From a checkpoint of a small transformer trained on Wikipedia.
Size: MLP 768 SwiGLU, vocabulary 16384, 22M parameters.
Architecture: rotary positions, no biases in attention or MLP, untied embeddings.
Training: a variant of Adam for these matrices, 312M tokens.
MLP neurons of a small language model. Each row is named by its layer, matrix (gate and up: input weights) and neuron, and shows model dimensions 0-255. Each number is 128 + 32 x the weight over its row's rms, rounded and kept within 0 to 255. Numbers have three digits each. A neuron's up and down rows have the sign that makes its largest values positive.
After each neuron's rows, "fires after" lists the tokens most often just before its 100 highest values on Wikipedia text that the model never trained on; "fires on" lists the tokens most often at its 100 highest values on Wikipedia text that the model never trained on.

L10.gate230:134089154139064125076155160125097114129121149094170105102122194113174136138159176143102092191176151063129152108101142110155170147175105099074124096137086127179064152112072126122091148143149151142148128127143177131168120146136161135088136111120159126132170108099159188231122163098095132109144199158133174140136078117094104111173137182140120190151075133123162110175137137150107080154094095126165143088074082147152150150135150106100141088087158167162130108169092141071179103117169155117158124161152149153153132128115149130099070153077147123075112130074116144087146111131096151118099125121135108183081188129134134126142153022070102107118130153193148153103106192112114109168148131107100076145152151109130115135071165147184141100124071137107153076095062110122108104170099128
L10.up230:132118068127118093111097124137089122111068148096169109144148182114093086191147118169103149087150152148143156175152100144107106113171072151091080098112102142184123125104066081142056124068139141118057173203171137157155121083121156086096110171116141193118128090104120123132116146148109138182204109077112126124160085117198096112113117161139148110072138127081123149108186130148142107097135156116150094129091103142134122088131134096089166143151156139124062133185089156097164118119141121178104140105141108144120171145104177131135113172115126095142091131116119101148115073140177102133137147130080105147147171113127135099126153134119078151099119109130169118117133099145142106032133099150151082147154076112177182117095189112130198011157141142090090144163184073148154086148085121
fires after: ":", "==", "\n", " ==", "===", " ==="
fires on: "\n", ":"

L9.gate364:178172146137082146113141119190141144123107166157154154112113116105146134156120074185117108155103134112159149155134075165162147191121135087149189137131150067117122108155174145099161073130136143123214176148147089099189114115090142145128066063145110154125109156077122137134145174126191083139164195074193127249120124156081167103121151138105146126145102079130092082153124114060101100113147108138187124109141125138132068156102093111111127086097071173092129129149168090136100135118068114071151151125108144172111127120122135157118112141147153109128123162145101106140139115067174102181160100134086138128154083075116142182142130128143048172166091103112123116137137166113079072158151124160079159143128106168122082134144095145107121106143112142125147097070141190111045148148153112
L9.up364:166063121185115125123130131139139126129146112059106099092193154073160159106153162140078092178121103124145126179157157087123151159141081139104131169104136151117167148137094168115055100118063139194099139092204090146138174122102114082126127142103087134079175149126119090140163061070131094115101127089179213183151141123055133139135077122089142176179122079155126079158112119119147119107123115146160109173135122145136117151157063149055132121134128200141155129155072137085101128075137117113173121107129172106131109107092116107122136122152143147111114137144142162187167115149129063151173153123127171121110130128122140126133148112028144138141149130171168112144147069132145133089096094123117084166159125151124102122127203188088178130125140086136146077095109132052086136185154107
fires after: "\n", " MF", " by", " Website"
fires on: ":", "-", " |", "="

L3.gate746:106151172089117149160201104121097144113141157142152156102091051036090188096108132158093102058163129134118086151120136122116053123135094096152118102178070106145111091128151076140101115167150098133182123145124167161171106162094127066103101120120106130068174133122152093185195144143118059152158123157112146142149124199140100145167159133166175104125159121090187105093121140134038154143197152138136074088129117161197094105147157132132076098139160123137141112151103176142153135088097142148056103170122146149143097087202176134178076164117127136149173151139125187165058085153153114146120172117136142143123095155129147113148161161105122153100078128132127076136114125130125111109116116156113116089170113148101092129116094164114177089116188060118106081128135129135107107142147150
L3.up746:203152080144101140088123075121129157134201128129119173139137086104152118082085157163107201146131084102146101164161081193102154117129151075087166127152100170127162088148163113162123139173087137109141081123070099097158079132135096134130127119103111127107068150127070122155145138206148130126095152170151117131102099138083151130168173143127072111115116132140154089154120152147112163118173125141075070139183101171158110117160160168133132109121172095163134159150109127126066152150113142121130155140094111146155166093226161135125115135142175061107140134124146144117144108162150059144110072171096171113142127145132140117117125121115122124142128150165073107164085145091116135202107127119112163058207182177157127135145192079147080128178125067098133173105091107120075103128212093
fires after: "\n", " (", " \"", " didn", "-"
fires on: "I", "b", "N", " I", "c", "'t"

L13.gate500:164164122138120086169136113128134127204151129161189128138080069132136145086141123152117114139161114105080122055104129147139165094068101153135087115170204171128166131063091149114123138169133146125123080140086119074106123117121156093113129134136097161146126067153156117149146100067146142101174138118130196135108101198117054118129107107090112162143101157173098147138137149114101148155109086169141179125140109171105160105159141085151053160078121101119076113093136089154120191133117186106163106142140137141151139109162128132106219143068133196126064123105138184165136107155075144155099081133139178156171184103110141117119122116080083127082196135134151136089120096108182108085110086094131104094123123142118090140156013146160127086081105143135081096112162109114113152141148116
L13.up500:062136185161099064139138133121085168061063172136139155176068119149102118124129148171121086148067110117147116118086151123094122150094180140097142154142072126154097065128138130049088179110099145135100158155149146085137143123073117045127102113140129186159165167123114113096134127097181175149142165167150125136124102146132165141109128108135103129135172174137109143099125106153122168084111130133196160176131144135103116136116118184111101092164095137140133122166091138115125202139053167076169183099118127120102070136153093156133150162132122125203121139130109104116122118124143118100129069178187183115134186129108096123140133164121087197043160156137061087130107130183077153120122183105204156125142131143092142111166150126134082157079132098108129126166098125130104067121175118
fires after: "\n", "|", " 2"
fires on: "|", " |"

L8.gate158:105091090120126142170148128128110071143124064157107105188177116136182181101065110149085113133105093144155142140115123071085088179137169098139133142147087102083135142116136123165123128117115144169137088145094128174138080110170129147125203095161149102132095135148123113137158094088133118139137158175092108180167143162159116116175181163163150137129105068129138089154094130118095170106148080161145109138131126167082137147129110039172082110116172100133066053147087125121189109139126140102124122093139120110209089119168142132131175118117130137103153094160102085078118137087178149096165151131174118109175214161138117164103148111112051129115084072082145163069101144168099195181161134112102122124168112176123099135102180132161106120097105161095193096082167154147078117158173131
L8.up158:167143094162180210138170119125156148123095128141112163152146170114056113108155163087120151127075188102177111135147178092109094069125117212105118107146110105123142167098175144141075093098075097128138100198136094141140108136103116132146110107088128122107091140092131085159139155146119138149178100121184153155117104141100109138091177117164146109102127070148084133114197199121146112100108147095092134202121167144127116183107122124099160116107171122156046093172093105082111121097150100137117148149117109177124175147144154146160124142125127161142125155194132166190172102114172110146136165145081111137177164128131081161146096165149113143097120129136120071117166122117120128160135094093021169155116150162128129121168156126126109138200165141099031195172153133117150080163162143
fires after: "\n", " place", " Country"
fires on: "\n", ":", " of", " |", ";"

L9.gate381:142096174123165165120133105164072142154164153055205125098107086117128121103149091165095125125111120095067120124167068080136125148125156146163137160110125100150164119154179166150108064105151179115108108106087137189123164165129141132103106098137098141104152118075122139190151158118149101115183146110154168135082215129091135059170145077140170125169145114161157097098103100145129113123132195131139136140124129138149072157149109125147131089161121129166139126096110144112187161118118136171134126126126142148077105130072102085148073153134135135155151140061129144120121153086138121131126129130115140226096111122178239144160147093106122156086125190111204072086166119090096106104096163106126074123163098104097167143182128147115143163158158106153127096125134197161042124074095107
L9.up381:147081152146117130142129084171137164134144125116122113183130106043124090112100096155134154155099119154154124127153097080067138132060186159079148158141104134150104123125122079105163127095125172150116129127113118084105128156129144116195075147109133163106153154086126156154104060059164163125183145177216149162144173114163131161123125145127121109108132138140168171156101193105169109077144144159108126128132106063132089152113180086085061137190161169156085137149151153158124166132144156106136078158160170133123172110111183095134090085161141100128101176159102170107211138105108060190085187179168111093099146085098144087152141108124119139118067128105152071061179096124072137096077111120110148122151136161075168144159132135090105102146095121110088101106149134115092111092141125
fires after: " ", "\n", " 1"
fires on: " |", "-"

L13.gate51:139127123156087157145151131081139176085101106138104121114148144144078098055185179187105133117176085120111143094099148137175074174169187133161088114110183151142105092137068112120164116119154106139121173104130181130130118193120139110100117120135126169154137138081189066134167087113140148113070154132128140148070131176128131158108154152129123062170041128066150118145156178142114179086115068099187115127098086173120144136121144115113104145072080148157137148102143154081134154193109128086149129174137126033168155135111101176112100084108183130098096172129146153148121135137121113168099083130113107110135153145089133124095144157122148084130091116139142069084119176165128156127115122106073121182116112114131081112054172121181178104070119207101114123158129142076128164115172129
L13.up51:082162161160142113118096128141120102083101143153144137170119146152129094151146102073140110113081103104105121099075095159133136139154130131134107177150080103147126125077105070065128191160095148111134141103092139092121077114164117087164113115129171127104136105145115181102113103155053151117113106083169118102153080111148128170091097127117137129167154122084129142066188111124169089088144140194142189172150120093078155170144143145158112139146139146145144132111111054173159151161186131134155200111155101123122068121185137114152080111057155148138087097164133198096146167102108103057166136088129103097154146134135132118109135062175150173092172139123124100163119089111122123078151134124185132182146086108123127078166125152152155129109052145040182086180115134210175107121126088
fires after: "\n", " |", "|", ")"
fires on: "|", " November", ":", "\n", " |", " December"

L3.gate261:139143127126140175142112144126109169142166141139142153109059008053099124153141123178130115088106124127089117047164089134122032128113148110176176133120075131088125155116111109126153143107126158184131119121144135135153149140074138130104077148121114159130128119158147152156108120144159123136110097146061139151085121139137139079130087155206136133157091121098143101135108091145108155133161108130134078136119083150105147109134057101107089090142096178121158130174112136133129119162093123093089085183117199120088112105157182094186100109134181103121150147071165159124141066130118158100182118132108172140169084133143149133138129185160150108128078142115125116093106142165093174227151098083104185176183136078129120161115118123123190084152094194132176117081120078148082072154149144
L3.up261:136135138081149136065202181103105110179244121149134163093167147062037096131137147106145151157103061142148141128169155142116108082193080127127088125132102088119138166125097108081133137159168164127106142146171126148167176137119102159116103091093129143141114132110118131136084134119200083123142114118146011103103121122123078168047100148180117190113109151130119117083139128124108120116164040124141053100100108086196094073186110092101075113098149147117120148130144156112136120104151149147123128119128096139137164138121191129158131139130097093128084142125129153113130108108163139119105143104134120059152127137108103165113141120094168139155134101144132137148162156112146174133148123101192156102058192146105123096133135131113140083120135134161085152160137065134094070101080069
fires after: "\n", " (", " \"", " is"
fires on: "N", "O", "a", "u", "o", "|---|---|---|---|---|"

L3.gate620:156179102115129133066144160172119143084119147107087154116102123106140176161146122116095147130121095172110127103147127096104108101152095143171171109157121140128162177121137121139094157204177142161188110125117130144130148140101109143125189178077150110107167199104142100206154151104198099054111120182112135112130110091095088145171139153186104108116090105135170137177075147151078124116158131195169125157168090168186118135145122092120076170169088159130132085151124125072133143121123191099005139125161167154190117129133099117115123092128126044148097141054140165171141099144145063071141137085125133132147114131114123154063179142076102132105104220116090117130129121116108106150110142119126138121151136135124159149128107123117148094154134095128109141108129128148125138172236123
L3.up620:178160098113112146078196160150167078069122173133134109108115070077139111108103170159115133143097107149147135141151174102090137117119119141131174146189112121173159201109116131103094091100163129208149073116185144152133164146124089117101156106119129111132149196123114100170124139068126136058113121164151131128087084080092062161131126107174164076107166132153141114115066148077147177125134160191114162119183106089118124149211113098127072119151085118121113112152142100072100145078133162116117104177122145206147154114060137100124086102179097109150103157119167124135107106137107130069159151124135140188134128180120120181116145092101141166133099146153080086182096090116160147117166112068139146153135132202116129144152156129072086112128108103163118115109109062129087151138143057
fires after: "\n", " (", " \"", "-"
fires on: "N", "L", "V", "K"

L12.gate657:097183151133137138119172135115124095162181119116166134154139140106126110153150131177143105094137208120119129081162117085152173126142113033177148095135121117093147115186173181142134148117088178162132134157165138107115178167151089137152160140126122136129136133139144049156173116086142039076192125081141138191130153117126183105137116107076141146149152156172128108158098155119084110131106109111154114125178098153085148145139157059150118096178126155145130113076083119109225142143105109094076194147139108131101133095118118110118135142095179162097130115103101094132112089116126142055139156128160114122156111122182157148101196104179098149117181125144207170223140126132135125121155105125105154137084131178104153170138102174107186140112132186158178063106138177142101113115159082
L12.up657:147206151122094117114179118102183029164162163108152133115136110109065101153154134086102154108155157089116100113165115116127093129123104113137123150158155112047138101158154135177087121135082120167123147115147071117116153121139079153176122075106084071198136151088094086142166086089104070085132146108128175133162104137115187139097085128116095114132174114120130118139066178110132122180176085104146143144146092122105146156135135091152086133117154196086102098169122129082139157130161153076147052147170119155157160122112138027117102138139165100189156146163151186139117115127139087057181159103117142157134116108133076112097124104090148157151165122200141128127137144073145135105181182085077093159080095118151152185116119073104140145127130153156103144101128094127115111135187148
fires after: "0", "%", " 0", "2", "6", " Chinese"
fires on: " |", ";", ":"

L6.gate126:122133129171186140081153122111078148146090109118087146141117186144132140176089167121132086070108186133096132184107160132153155140114149088166122072136142111161163150117145137149124149144149113117159145161115104200140129158118159095124089147147168136116146164082148070168143150155200102091170151134177195116055156126112101108156146166141167187127151140162158116132106150159132144114151146065157087114084056140122174169113143110090055101136168134086099092135076158068158114143181195149091122132165156185113178109103171128055126130092076132152177133107081158097068140095126102145112127092105076156165133100167142109121150083150119124102140105166148135163094193097118119155081105105145136110171174114132202127124148205105133049111139141147113144140061116177111119124101123
L6.up126:083141141121169073149138116125117096100080140067110184152157098096131126091123145164130123169123077155128135132130118097152150109156116120172150089139081154077078148049088138126163114149148100124130135120092126145172134130070141140147134169136082116192077085131147121153076178111159152155124105193152154112098079156114099144161129161157126121106143168127112091144137168078116129136142121114070151104099138103140084096145101143103100106192098142150161130174124172141138057155132121166147122180142115088074159103112129142131118075088104096146124114091122139169143147166058041126093043123130195207063137147044110084156120129158170142158039163146147079174093113142162133173155080131124116088111120197133154121169082170138136112083121188120137108126125111139204129119130107
fires after: "\n", "===", " (", " in", " \"", "=="
fires on: "K", "C", "T", " R", "St"